Weights of a small transformer language model.
Size: 13 layers, width 256, 8 heads of 32, MLP 512 SwiGLU, vocabulary 2489, 9.84M parameters.
Architecture: untied embeddings, normalized queries and keys.
Training: 495M tokens, 8192 steps.
MLP neurons of a small language model. Each row is named by its layer, matrix (gate and up: input weights; down: output weights) and neuron, and shows model dimensions 0-127. Each number is 500 + 50 x the weight over its row's rms, rounded and kept within 0 to 999. Numbers have three digits each. A neuron's up and down rows have the sign that makes its largest values positive.
After each neuron's rows, "fires on" lists the tokens most often at its 100 highest values on Wikipedia text that the model never trained on; "fires after" lists the tokens most often just before its 100 highest values on Wikipedia text that the model never trained on.

L5.gate68:533543462539505511481453330499487584391486517477529479503553513492472481514484475536509461526507429522561473488421487511539580489472464542503449545449493506354481552497478470462508639503547435515520456586398482464499605481504463487422583468470495501500453519565596513497464483468547430475496453440580470452481587468570561427537507507550536467479619494468487537463444515502492473515509
L5.up68:521489508510534531568374351524477573541536491513531527457504500556505434514504465554461411557479452548525447486509504468517683465473395584522436493412480531426503565518526479519485628480453437486516391551439510406451535544509554551492540488483532553446534471611528508491595474459448445493504453530533484456460613496550557547527475468507516452472574461580570482517518454522514425440469
L5.down68:436507457510441503470486497570382468473486491520504459467461582487490520532529520463533489491480494468566494499623440530478476448423440516441526474551548489501476488485532418443554515453567542463489491490479408499562539597451565445543399478374598492593542519470621453514496536527428558606527527426524470567519520438573455550631463432446563442437420507517497474591409499583461461495493
fires on: "\n\n", "\n", "in ", "born ", "April ", "on "
fires after: ".", "==", "born ", "(", ", "

L9.gate241:557503474538466498433558491541571506427514469491502413479395653471562582554480465499442545492518537509499493488516481447455557373446545470380512425450554490465501572528521511454494461593499455461573418517509470533460424509534489521452493540460495492576453604482461514552527498524452547531558569429557483501508625474576514478564454394476498457536502562479570493450556473560496481414528
L9.up241:498556510512575488506493508553567452499396498432476441458578430622460498444560480525501603560476438513503454450561525356547458509422492458552413611523488493401507540608567483579574462502514521429492530524477614480534534503501485479497524470536632473437520448464529547570558453538482554478407476558544582425504491437456431530510495587543522559551498540554453516564527562542503480448506
L9.down241:557516387436532424463548467517405546469504439557427486603507508531514515486440396392436563463392548500552501499478426504514455590433504511520509491495494444624433466420438523623477483528497496523489460492529509417559530510525544504596580480494569453477456510449471469510468473397484455487544549568464581505429520480510613496504557472497451518487581492541512475546575506471450528485513
fires on: "\n\n", "\n", "is "
fires after: ".", "\".", "=="

L5.gate176:425452420531529545505560506423471446518525451457413538389543557488447440542468472445518508483505563544471500526516531597487500552488523532555447467493421475488518518522489485508523455420461529510532536537482446528595468449497509481513459495546531413563474465533499609430517553430500459525479557476505511532564558540446485481509544485435400512491548533520493557489529534473501550511449
L5.up176:519453486590448618577532528507476406517546487543501588442420483553535579501474551367499514509447546523482523554484437402407488478473490482492590462551445557523539454470470477469506530511478448502499536519528444453559436487485433482530487484536499442485401467513494528483586518525471481537566544549516414428394575498507381605608347494510554463460502435505483523517491492558435494463460
L5.down176:542534475572495499495516364513439567484458552504428496587496521512548473516559594491585546544442461462434573487463513559440490457460483501416516531656432539492493476506613572515545522436574453496528559543545534591486494444522508469486483513567476512467559478567529536515497514531454470503446510550474566570555523489513530429531576523559536413393505485577370462417587494533436543491481
fires on: "el", "ach", "y", "su", "en"
fires after: "te", "m", "it", "k", "i", "e"

L3.gate345:501517436586616621420557469511597641452559579555468487533513481501434390444486452516525559428532513487428552449434438384530528372504547542507469480499490517509418512506401496457522500526513501492470503524551446472506563517404487525571456475589427530608459555481535577474454504422469478446451504558553520552480532554506446437537459544487506535449623539455525548508493430447519547485537
L3.up345:407588499495462545513471547474511530502546512568551421471512485427387555474462550547465544474509427416392469532521548410563561559498551601558537463544563484511467432485582557535598476493511463478541540509504504415496452517429485539550473509503470497497462499453456444507544516598364547504577461512534432488433556528522537491486458549468499520534489505447559523489622552525515473402494
L3.down345:405420535512584537491450506558514540520443466481504501596494478496464503455507452483428499601498537435506497494441576513535484459536551506450541490455520520435491496607492590634534462563509430511455454513578431476521508466558541438519461502510508600592526564516464488492454519481404522475512532441601449553439462471507453503528444526454503506526459578517471604543520519511487576408498
fires on: "h", "v", "c", "b"
fires after: "z", "Z", "Ser", "enc", "uc"

L3.gate170:523469369550659517552509452493543549493528596410441514531476535537526530514454523561511461595541535602481466507474557527483451525509574451383434529476530547557455523535442528441402550495457554511388504489460487439463536494478522532496568580506460483511504598506500497523473510450578479531475505543477476500461515462514546511468602543461563482509555495578509560394616462506506500505575
L3.up170:497466445553626514529508452441455448495482396490459514499440536519506494528528491494491505583436548559467500506471564475463466487575515483406528567546612592472477497534502504565490588493486501502452547454556524482450570543584479484447585573549483592445489524429447459568530521442523476657515460532464474468493524545496613483457511544502532483473561466599454499393511473530532455513506
L3.down170:511513527513423535561527506529512521508524503686591441546563407555517464415478439515512509452447555515533520538443459563453517549542436583488592530526498527492579488502456427510709461429589473462614485445513435455469462414462551565483383537446566525444523413436466516451557402461478553443474573501514474560489526482447451451506513501523474487478330564536548443551437549479499517491516
fires on: "===", "born ", "for", "ly ", "t", "a "
fires after: "\n\n", "was ", "Ear"

L5.gate12:444512503468580462486592448491524445375431476441492543565512584474531491488442555542450407592525564481582560500515443562516479451449430528482457414564540448517459579568466596513521529599487504564541467474499492461567516505462540613475494572513482457559485500550469548459514559453426475569421512518431527575469486437400483446519505470489477499414482456505562561487555542537466530474473
L5.up12:510568516583541571438515492519563498390438457456477516511481523580522412497461553557510428483547534430463558583433433515525461578519506474504397464559484520523481530547537596533555532636507486510479467510491472504580494522400498583442525577492427415527503448559492484432499515519508520499506557534471514482494464476457471513572503537495515483425450386434533555449533599579477465560492
L5.down12:524531508499548495483441508435569516499477519567522529449415497511514565516472479442573543473546508443472585425441476596512541428530502431498477433524514520527457448463491411475631551475616584514468446489468492455403515486420504498499414485498529506401535563482480439418465464532588464521401520470584426404487509631477519511519524527428528626470506454443499460563512468482549484474511
fires on: "an", "\n\n", "ing ", "and", "th"
fires after: "=", "y", "l", "o", "e", "r"

L3.gate500:532443612562519514455420554484436493472518494411472395573482553541467490467394493455628508513556522485530508484492477448556434539492524469572561526514561480482500542523473466474495440509515536564433500459565458437492518465518508563471489499481474464577446534468580574474548553465572507571532571389469545553551511468505596466476556459534468538530581431519549515431496534339537523517489
L3.up500:451522572497449512430442524501406460527487438458456503537451552450478497566468443400583503476514498527490435469549486429530441538461597483563462498486573561528484508523418538461494454555529549530409600484505418418512478520510484473424596493496481512550520517468525559464591556482625479498482581343431499543518416512419545453477512450593442508517526445549479547547518562468488416526496
L3.down500:485490491473496507460408498516609462501591383531587553527504570586432539510558545572421490512480502550531566539568454431502480556514428530563506551504538530545544441451508419454485448443532423449508417425513483600483500488553532448441598462570514494508505469525516521418497470551550526395491458576478494503501533547490467481467486497505476536483439544542535499563531425573516500523559
fires on: "| ", "200", "op", "old", "ight", "ood"
fires after: "\n", "\n\n", "| ", "G", "we"

L8.gate185:481563453445544489436520528483467481594568455578562572638593492503568462441497510578541516489537465479569499530460485440543586418473434434439499577571501460480541501524461485468569496493469570526461502423517491627551582501553484509481573536461431498398438535448462443501497476485567474468543388521515461439496524469524515456448561512556460418450570512538461509512596541493504463510482
L8.up185:503455506498516527564517500501533490585471501478556539484565553596555447476418545543589533419536418552434452470522466502421605519505515445573543446482405490466493455511625436527554561389537475510453497451406563526565556569403412564528566568416546460410547527520412506494457554561448438477566404469431510550392461528478509541518593531587427525499595472506469474554570517539507529552531
L8.down185:554475478517515493492560560537455532493507610499512508573525472448427476439520431468354476592485531451476553473502623444481461494510472482569569502545518549511450494532507525524613443537473503477501549533548471486581459446542522533487485470508482519546486462497556472521514539535498494514491603527557554535501569504500439475470417464502565552578461574496469478478514490415490508423691
fires on: "\n\n", "in ", "In ", "an ", "n", "v"
fires after: "=", "is ", ". ", "t"

L5.gate82:469414551566619530515493475484582527459466501399503346525573529460501518474553560537559524495487546477520461402497433472534553500492398495528398498575458460563513538523502518446473647527546561502495493470489469522504567491575514502465542555498428564488444502399482597505496421464607438465518548528500482518412567452516532498488453538475472540509499502488557485471443527444467497498576
L5.up82:450451565499570500476443529455516443521503490494468424482525461450503549458506597574522531423498586488573393446500509495440445485554436471512536488560428498572535474471509496493551515586565512446537439510464535451495465464511515440586468530552446527501412410407366485550539450492535438461501498472461523458553571472490564487528406438472512556558414467496543513486448575508504552532588
L5.down82:559555524490506439506447491507483503527453409476507528569540516519579474527492528524558451454550490520511474591491440440529493454488467468472437480533493513395524493426478475545426634533548564480439457539537508505434477469483510429471518498483446536449490444547542467510538539441478427494450536428470462437566483442466502381555448549379512482405478501422547522514511512524522454543489
fires on: "-", "el", "v", "il", "av", "ati"
fires after: "al", "re", "Al", "L", "li", "le"

L5.gate310:517466400563602475465500540552533420549493567463538321484447497512430387443456476529535469519536463497437546418477406434561502530467418597456466488531530429561431577469506502458508494567483557493477429483488554548499515496526549479462488445528567502470490451563489477527475545483471412481496495564546516486436495435466503474563516419442483467533504538374504563540547572434445545555564
L5.up310:546488489499473573497460597472455517523444536495564476534403449499444489314459564517491524513428510520460530456431438472511515573495437514500486532481504528527458531538433589503449570493513476525401478432520360521541494478469498498436441443471566426509428501518570417469513547471486511464505486503417436540535423465545447502492464475546519507489502447426517427514450526470558457500548
L5.down310:555544522448472486538538521475514486497548515469413470529509485495547454497540476542416504470528513468398543485550532394507565555474555433525450535487502492497523532528526509569255523490414522560471538540493516529486464555453551479409417472466528440489550477560577513486532450497446435425485429464528569502514471504452469464379425508466549527480627537501551600436517541506427558540439
fires on: "u", "-", "of ", "Au", "ed ", "ep"
fires after: "H", "p", "out ", "rec", "St", "sec"

L8.gate16:495467421472527535500380427531544357461562527502454498476499532512474482474489493514559575476512422562427599498475478505508592482413591511486440467486548444581460613479406585469419530623499527440382488508421544518422506517443461436428488540465514535512554539460543535507475517462508517513543412450417496456478554379531591466491532515527600424559499521572465501451480556459465630445501
L8.up16:609493368494556423463545514497455520496587509567514532479528433453506425449433482401448548573500434534441457498482483505493588400512457541465573380446495465563490549553499388399509537504586476582462549584477527523408522504537502476514481438473516535590536537481497500483497436504503508571554528514504435484518538566549501495426551549495503532477552535491444491501515468582445484525500
L8.down16:507502530458520457446522453505401444455418508543492432449466527475484560466472557495539479521544531526505429569484526459599567615504461374464521472447531511590472449442486602559530501544443512498446525474549490519538516509484507394553411483491459460498542464480409538533581456539427529503417462434517432534503519396396489501616472513587497576515553496512519506532571542453518501504559
fires on: "\n", "the ", "and ", "s ", "e", "ea"
fires after: "==", "of ", "became ", "===", "as "

L5.gate286:489438491526524523463557465491498427473535526422507478531445576501453498467559516522492527521553532498488446497581547535484465452431526442619456464494574464543444522556451485520493539534564564598447597452508492582580513542555520693435484476537379503551527597449539553490551572516476521490505471509540526562505463478519544474601515461538362525526485564580533586491405469495523446522554
L5.up286:500542464477484474440499447572495437523435471455606539548488491503515532539509541464570573483496591484456450501537564518497504521457406460593512485402561586400439530419516463582536544431570529556476510451461544485530557496497526523420631436524512554434585562545515511487528529553456419574518489452511385504490540519502585456441547493544440525504511485530453583464386536510444530517514
L5.down286:552544463462518498569485524532434546488532485509513532457431473536605602561621463434559560524566448582490580570541510597499446525539528432500479531470496514372494432476526434550576508472450494453465488497464523400457481479477531512475561497527501552445468468466544541458485465525396495491485531517299449549497479487427437515549532605502508502404562491576479467480497487478476508413587
fires on: "200", "201", "202", "| ", "199"
fires after: "| ", "\n", "\n\n"

L3.gate233:449533431451553548534424507536510455476482434437410576499494434458537512523483599604544514441524499596451520483417526429558482552469529474546524457481461478544429487512479514495515508576558476485517541548474466428552552464542507500488525482451479468546391513596472481485463461511430540519410510528498562500481497561516495425503506472479484409513528536422583499417508501470515519496485
L3.up233:478597556529509527498434494482425409433468430578523503538616453474616520417496489517458478482637502537468479464517486453507592456489588578551484546481581440480545517529482544430448420468480468545481536461457508418486433523514464514437488501545548408556451519504403471470430503474398525533404498510428624534453562508457472371494515552535491508458498579470569446403540534498536604489483
L3.down233:457448474344542508480484523514439459648563456468521419421531523495582482548542510505524524609520519545498410519500468498535514446541485523509512602476457442458513501424481495353522563514567456473533527509389626434468456476536408545502435412507487607430516581545549507523467501433449518483505495505410492504583525506549470493487481466497447503534414478565414496540590512539495427505449
fires on: "v", "two ", "ra", "x ", "op"
fires after: "I", "si", "Pe", "l", "y", "| "

L8.gate241:530467473414487521515490472538457533436580527504455503491461458500531470525494474543461479576606545499522536511607485420482535446468511521466516481472575398532481544478473585584418445552495499488396452508490483539551440460548508400534468451484535510507548472613577506468480563497370340576552409493533486541557508529453489486466513529613473420624491509419409486508578496525584449475514
L8.up241:530535379486505529568469524536498411486442467495628516567498450422472459532477464497465399552387489455429520492426457444598499534534517498469530506489569658466536492540469404582484529519536528504561551574537521509552576523516520410417433490508560459478441469508508570494511395562469500579441485501555441440454536470533503445484444500483526549488450520459570470433491478486495454466528
L8.down241:531490511459577462532495514559480422543549418553502508460590645528448467494515524479467605504505561508498553487417520541440535508462502502496464418467543467487550448503545530514399517461540500484531525506489564560418564497507532428455597501467647429553513460535518473466525422528462531432424473599500501390558555500441480472498445440454473435522543445543449443543503580496448553516443
fires on: "\n\n", ". ", "==="
fires after: ".", ").", "s"

L6.gate122:490508464424529562494583556546541484511459500502517532535547532484471473530462549578501584541557578547521563528514524538509535492408492526530536408514538436520455567520489514528462545445485575508548476579530540452485554511481517519481528478521516519412577497531508486557481518582416458471623432580548442524500519521624516402610477463454571460534416540492543518506550514496455511494531
L6.up122:506476438469571504438488499480401449478606466534514545533541477506611472491554591472499495474575438586522521537515486560550446467486522581414538432533452539536555481464495488423447540468402507468494412555534522504473458501453446496550467505502430499554477438537419444488460469448525446428496509476538478541515541418578492575480481519477598464535532695457508562565516420448455509440449
L6.down122:557474404465628457503433482500464530500450479588505573533481447442551475531488551519444515449478610564525523490549468549525532513500482523448510584381473552510404495532502534420437541518447512464416450437547502450543439520478611446504521529585527439555478492503532558502460479521506445534497496472439515498509436603462576531524544465414379320540554490547463469556496430510489446520451
fires on: "−", "202", "+", "199", "v", "1"
fires after: "| ", "(", ".", "pre", "−", "inc"

L8.gate159:527508505479549538491477459537467370482492478507556537483475543521428335486549435429500436540478509539536502519544470556531588443473508433453538489542452437515527505541578447310476608544536514551463536565479524414553589556460447457485470467508524389497564449489532494517506573540511557520435498485494534508464486456455520538534465406593535446520492451516550504595463525554437505493521
L8.up159:528435390470479543531521553525417550486640528524423517522570537560421360502552428516533418565569513584564511589532554575540466523476482498493415530410443439497640549528556481511457432576499491470406458521510410529548528470489545429526527479483485456469536494469541541587403394489533497450478539465554484515515457478444511507516497502464466468466492486512565516564562504483481421511527
L8.down159:500489576499486541499431424593654493552504490465536449448462462472468530529547491465471555503480397491588568454465472498520504501445500475598447418497386457603509497468531497442473498531525538519458588454471570591527463477482483566503456493479591488476411481628493571571497476569495415534549469471568454389418455453580436585442451545498494432458453466496502540534451444511439522547428
fires on: "\n", ". ", "\n\n", "also "
fires after: "==", ".", "===", "J", "er "

L5.gate321:538480460474500486482523503461494530463515468542509471559493562503589421546558544376530439470492438514537487371493517570563449458509471483485516525521372471367447487544453427408442687427510492508461487548408407545581474410486467487535560464511579498531431488541502565532512470477521472442431437483596515551509587478515489498548595573499561498578545503516484498583472482499452537536473
L5.up321:531463515527485524430525564452505454497442459472449517492504467588509619448536518465553557511509506551300450600534512520451560482521403571506493482500523522476469570501488508528501430446589447488510501506605622554459492561402528415470478468536486548562542498400500521486483488558542414479518514470438430543558526545483498503561478506412469528478478407544429490600582510514507464487527
L5.down321:466462413453504463502478392485497498490453504649485496465509613522635448541547561543443495507526565529535562474424450481500545427504520487489545555550486482488477553437560488441450633459401499532495559468352432537542492481518502413611465418444460472453474521536443431470491529472519532629478434532495524555490503442536478563545505553546542464533509529573504476497538440474430536515564
fires on: "was ", ", ", "became "
fires after: "He ", "he ", ") ", "and ", "She "

L9.gate149:484518525553537552465531564555552522469555439511552451497457495604526518486417427465540537520512452542428499529524497512466552550405482496506438453497442636442507489505516474520409496457472435441482533418451436507556520513534448502549487462530483457577554384563419521469511472492493477502509459598494477540542475480444452481500580467480545500514482461604644431519541511448555620370558
L9.up149:447407438474463534548434498522550576447374533501531545497471564503500570551429538413498554416527462524526555546421506554553523449502557454529478626553541546510452488449504586575449531500501524583500462539493473567489442536522496497441475505395491523470475471526501478591487476484572484542489538554516621482464557495532578472453521541512536502383448484490484472454552527509492559499495
L9.down149:422499533528503491487476510607446456501533609481535441531535462464497495524526499556504530509431464384481595505517555522466486500392522505547490402436506500483538505482477474458505459506556575437549530457450497553476462463439412525535539532538451549449564461452529616478523406476444464415424578540464539521526437517430433571471571516389484456610476453564485433536460588489491486403530
fires on: "\n\n", "\n", "an ", "h "
fires after: ".", "==", "==="

L3.gate464:465474536489484439516399514534478578518523462590439493561615444386410465449485478540540519540577375477468485497531488537460569481411476532551566538491505529500418497538500594526515412463524549476479557502439508520396546432553525449464501510543472608517432458560583409563489535538518532460492554399465410555424564429498588452503519493531469527505529567506510500502501525439511546538500
L3.up464:462543443420575548509625516507501468604466444399505489504498504455553525470465506492443481569444578387487506515487536463519482472531432525512490490477564523489553529448506462513566429584549534540533538532499485456398562484464513570583482405534424481492486516548521563479535510567473513581445473491582588508442489549460427501451583512475544512455491524456474553495561486403523545462423
L3.down464:419444532496541545443517617531424538461530466567518473403605507519503451542407490566489613588471530490582494480485515529469524510454533470583573417483469486476472537574586545540489565387487576382412498542564471528573512444493515406559535532499531546410534548446394449571466419499489499450432490572407482548520556617548497503524465479525506432494498475577521528503475503497479492546478
fires on: "20", "19", "40", "10", "old", "e"
fires after: "| ", ",", "(", "G", "St", "′"

L10.gate267:529533505633551728536567526525525509445521452513514569507545535484463499391476516549424412519419513521471550525428506443484507418507653544517517511472497477540356624468428489488527470479531587462418515551517414452552593473525452441540510458440385505507379441563515502482455524433497479556484454470535532493455498476496513525441501558531604487462506489582468519450481532482495561462523
L10.up267:507481501578462524446462533594524462466519550436463518507548468472597528564485553530567513576573481455520458563594559551468524486496373530529496487575403533497637546464516518600608526534439468522515466503568494551467475472466439480464487464480472495493526442480535607531452481432552473569504499439405484432532506459570518549509527550487460562459494453450450529514553447571534387482519
L10.down267:465455559520511513566533477551452457378551590478498484458523508414530430635523484483512542459536480400539466452389526492493572506507454384528507530514407523545465465557563503530521484550391430517494444521518530568401512434503546476468501513555504526514511472477525483447450528486425455479594548543473436465488601518481528517458542439514417520569512525433491496473387401464473539489575
fires on: "a ", "\n\n", "), ", "an "
fires after: "=", "is ", ", ", "was ", "), "

L6.gate222:499488513493468514515507518532488477439596561518457480466447534605463532505497547445581477535546405578390526603484498461512482601479562513589504469438594522571467575556515455500445547539441504486451591484494500534500506508561475500528422473594544483463468529501438495553420539582512480436601563588537513547465535413473485593515407451487532524598503453425495497566563491581482507525561
L6.up222:483455470514468513551518499474453512476573570550497516529420556609449537465486571440559543488530465586504494582517477445464458556473579501476598504353606504495471549508539429526494482596539487522498570459527511564510462472486525480541416510495575428654506459459427457513458539574472438530608498533503517571459548439508451576553474487460487609612465479524390530489502479583546488502516
L6.down222:507486527554509375464436482435463618549442581549429560444566546522452503446453464535519585466534565416680552610544513487578554482475466543527374485524508605448521532503442489475576495548503518487451573489453448482544580524484601542534529577496423425448461491550521592516507520454533597552504501500437448485484443556529517497458591452518458550461485483538482499500538517516520524423423
fires on: "ess", "ul", "ang", "ut", "ig"
fires after: "f", "prof", "s", "v", "B", "h"

L10.gate59:525528495487602540520478503562528508473493493581534496490543530503504525507511453458474564472449489524476518522488454468516591496450536549415587469444594455524459528518420519471484586539550539576491453496553553491432526510548539458444538520609567501499486503566588507582466519588530486528520483528569442537565517542491436588490435390575496536489459532551473485512462434557515461403650
L10.up59:537492416517515445490495553562513540542494508458474504604511440544476455474404443605418533541504424415496437467545542535452560461483429498470456501472478473517510496540543501548436498417468504473530515455480467589483484450485565461487490521509575591465491426516538469514469486553529500515429474560623441482661479430481521543475440483493531475479488492527502438493457490447627600500588
L10.down59:480512411501628502528504445588500502600468558564469560537514439503564408500528439552516535487530511483544498420506481519465538529489499539455567499469508477479522455597425588498456567495495486543491512484523536457471529428437532284514620468493641500369439518491545450609478410572505481486439504505529494509491498548511467519445477461573520426420399509536469341432471423512525493479661
fires on: "\n\n", ". "
fires after: ".", ").", "s", ".\""

L6.gate310:534550463458541575494509448493566473444524495451432496437514566468429447628506478533524480454496564587483487598450480548547542549496488457487488445524550535496468546579485588501457509538371574473476511569502550535533600526454592495470534453494524517541416493495588564488486499442493430477543546545504427490389483507481522475568388451498510423483473500464485489475508496548497590585475
L6.up310:557467521521520500525474507459523473412526492483530455521525455539519458555470470521507417420472514458490492501489500437377565558471531486447488541468510465412476457504502514495486545432505505502402577559449515536401465504465529433426491498505524523518492463540443437504479524416555452463423611545500549410532522507501541529483324658489485509518493517477497474467451563436422530512492
L6.down310:556484524454512440470528529466511464396586465465467546503512474528515426424506464429528495615425516532516463505425473452491528611495461514484412566548462523571418478434528505578371472584471520547486506535507540449622466495468436589527492547457425510527536539464471470527476512488546535552482464484524518401481434497589564526563587445587490482507537521430522506495533516494495456474539
fires on: "\n\n", "an", "n", "a"
fires after: ".", "og", ".\"", "am", "pr", ")"

L6.gate203:507502528473539506601512471511520524537516563535333488523419603505594555507570553518510566507480568586582519461596474526454520569484446522385509471560557495525534532515450483401445626498473571551407533494458525561533523501458540538530571497472380492563401501492585483502418507552594504456541447537531487569476580479544496516489512556469528462556541502493571527587431535500537460505610
L6.up203:451469520462452454518498452540534619493572429455539491611525489518518474431470580473524496537511447562470421424512469492509471500478436444513426530506501372462443543544465473548541578413402489527508438575501493469602571440503439464480499490475512644592540501542498538442560534396605524512496478573544479476480501496581580522518540508482558547517547511472484494496533396471527549482446
L6.down203:445440534528576416510438445524435493431487409613525437487448492452508561559436502509456501528519510480428401493502465472514509526515485475512459512503459472499525499543498544468625487527503540552566485504444516531506507454508536487495539507413495516488537413475443495512428536499530454416466481483436435538482507461548460570427476502455478418511494563507527465467483421535539509459618
fires on: "==", "\n\n", "== ", "===", "=== "
fires after: "\n\n", ".", "|", "had "

L9.gate71:466486345463498503538556550597489521471538530492395513410474511502445458509509445448532427477500566466521490520464447486533529470425573578454412493475447558465517432409403456501357474447504566456533453427424575470432558436448493550505626508422469527484409471517574540548504469430508470429451496431442475572592524498372477515574526566433526512510508442550585521518451429444473479457608
L9.up71:464499521535502438490459495462491406481501519539500479496430556546508440561374513460434539456541476548454516531522478567550546422529580438525497500451454467527588443596567540436554593514519473595468508642528484528593571427540482435488397522516592426513510566486470503502528510451478500424485384550452490480367508525578530586494565541434521523511519436504473460497469515567447543558336
L9.down71:493528461508497563434588501537641464508516429549460518499507405472391525548487395475510529501563599446567589563443475433541505486472490542449536467503523556522432551430489465522408538554522504503503527460467524497405506551471434426546471521520526478577500477541447558535532516410558530513329589526478527532640475548449499526448519468465492547483536522599539498530462395483478513397553
fires on: "\n", "i ", "er "
fires after: "==", "uk", "==="

L10.gate317:550521476488554528517523525537556481523494490492419492408491552512486519498492571393537514514565442463419520543400574431549465470458365457421489440474542419572581514476429495459477523557544467482445571446488486395444583532532443534467451458509595417541497485606606455577467499541409485520470539509545484478464526415473520458477514501577535444613485443620499503486487409484490452494471
L10.up317:542496393462550469415646537522529566462517430520464518424448447477472436453465519561470464523553446529542449500392477419480502480511449458529505467440466457460507538475436385465484490444501479600599565461547467577470600498583470512504537493452473470524419478429512461523470470484504511437591327543474492420503447449570574531416532460530410488573536497581530541503531525484533420515522
L10.down317:461554555491529428463544488532512558551444515487536507427536454505515550391453536483532477433468482479490481550440450435553470487510547519476469486481513433587527364465563542487511461498577571500506516391513515470499490499533492511546445509503434487442524455522493503493536430474450521504455667500579558495502520585563590518484408531457578462474390504499510551531467534517471457529562
fires on: "\n\n", "ac", "\n", "C", "Spec", "non"
fires after: ".", "==", "- ", "Sy"

L5.gate496:480469494557504561491538438479476510474591515478417458466526532474478478569428435551640449522596427467523452598484527544508516435505484530521436558522563418436491511519455526500529502473471463510514571489465459494500469533594475574518540575443481598533443496416437545475559466458520529457542529452375456527539546510533578483574406499464436496477518600485523528490579432447514482475533
L5.up496:532557460512493550499543529518463492492581438517518628555519483608507513548514473499444519463425439527634526451550497449513473474463574567414426510538476413528463525546562443436473559513548457612513503481449427535442520504553536562502485505423544482462505518505464456523540519493350465475407498461550539469437426550543471531513452404479481436516507492498523570547476542536502555487532
L5.down496:444597516530483511474449522433529447610550451517509523432488570538479505476482507541505496480476422506581552581541418467411525483519492490576566536527505512497442527574522417535475534405550535462391532526533488513506462501507547540512532560450536613486410470452440430593552451487527476544465590524556444471442643573487460500527478509503502554511498515532481502522495571421444489523467
fires on: ", ", "et", "th", "id", "and"
fires after: "n", "N", "An", "m", "en"

L5.gate507:443475498486470518555505445528436497491486536430523518510551586454475504481555532490501573501538505527517549510550471512511441432452470468523441485536615488501425525516519432468458535511599580468467566483528450473572570526610553528391471506477409480501467633459497576431474655504534510547530531432550523520495436516544496474440489470509385565461484505501546547396539534441513524588546
L5.up507:396484430524483464495463620492517427535507516519509603533518412491534477454470534499504484493499410569494569541525549500441524550523535468480493448549472549636582485499545530506487409490491481474399495493478461461408472525588555485487477496539442457421477494530454467479409519539437384563474507494405559492497423531478504490510499484508495519429457510393526451446648600566543483525547
L5.down507:440419459583507573540445559470483524469436487451461617544521546420381561535475484575435510437484480494520543481451501462590552428507526470425605570504487520488506497472558513543407607458621525579491497514476425507436547538552437617493472488435377390525495398458530498511514594516537462538538494584560448509417467460519528519491411528486382569511378481516509490542579484551413470531507
fires on: "us", "\n\n", "ast", "at", "gr"
fires after: "=", "th", "h", "be", "t"

L8.gate457:482513407471470534452506542604558430513498622488494524504474529526581462456381555495563495555525520595544517457480474544528500453425442525490532499530494458530481524600413475425412563543429444639484563599580550456519518453494446459452504523452522443427505452557525536496526515523511560491577466555542484517504547501524496457572577494492588525484548461531532535449464474481491501462618
L8.up457:528483512612515410522478432576443521509559469588478545603393509436547511479542496504402477548455523447491456526512515498494524529457492513531530501619521561471597552551535475434474539527439452537455480448481419519510544562544544539465526494495542465580485484420501506461546523502429437528458469512608554531542501497510413525532594498512530510506479434573350490559575532495517518442472
L8.down457:491491521497473515492547540578543519479528497460484524485490499453488522519467470554449569410485555456416576409548449593487614518486429487457404505556494500460549476535463502449519533443464541479550597557574541539587447452577536482454484443443501515504505420472548546589486494511452578498475442478492454465536475535434465499462476474581497488458491499472401437551462632515504574512535
fires on: "\n\n", ". ", "\n"
fires after: ".", ")."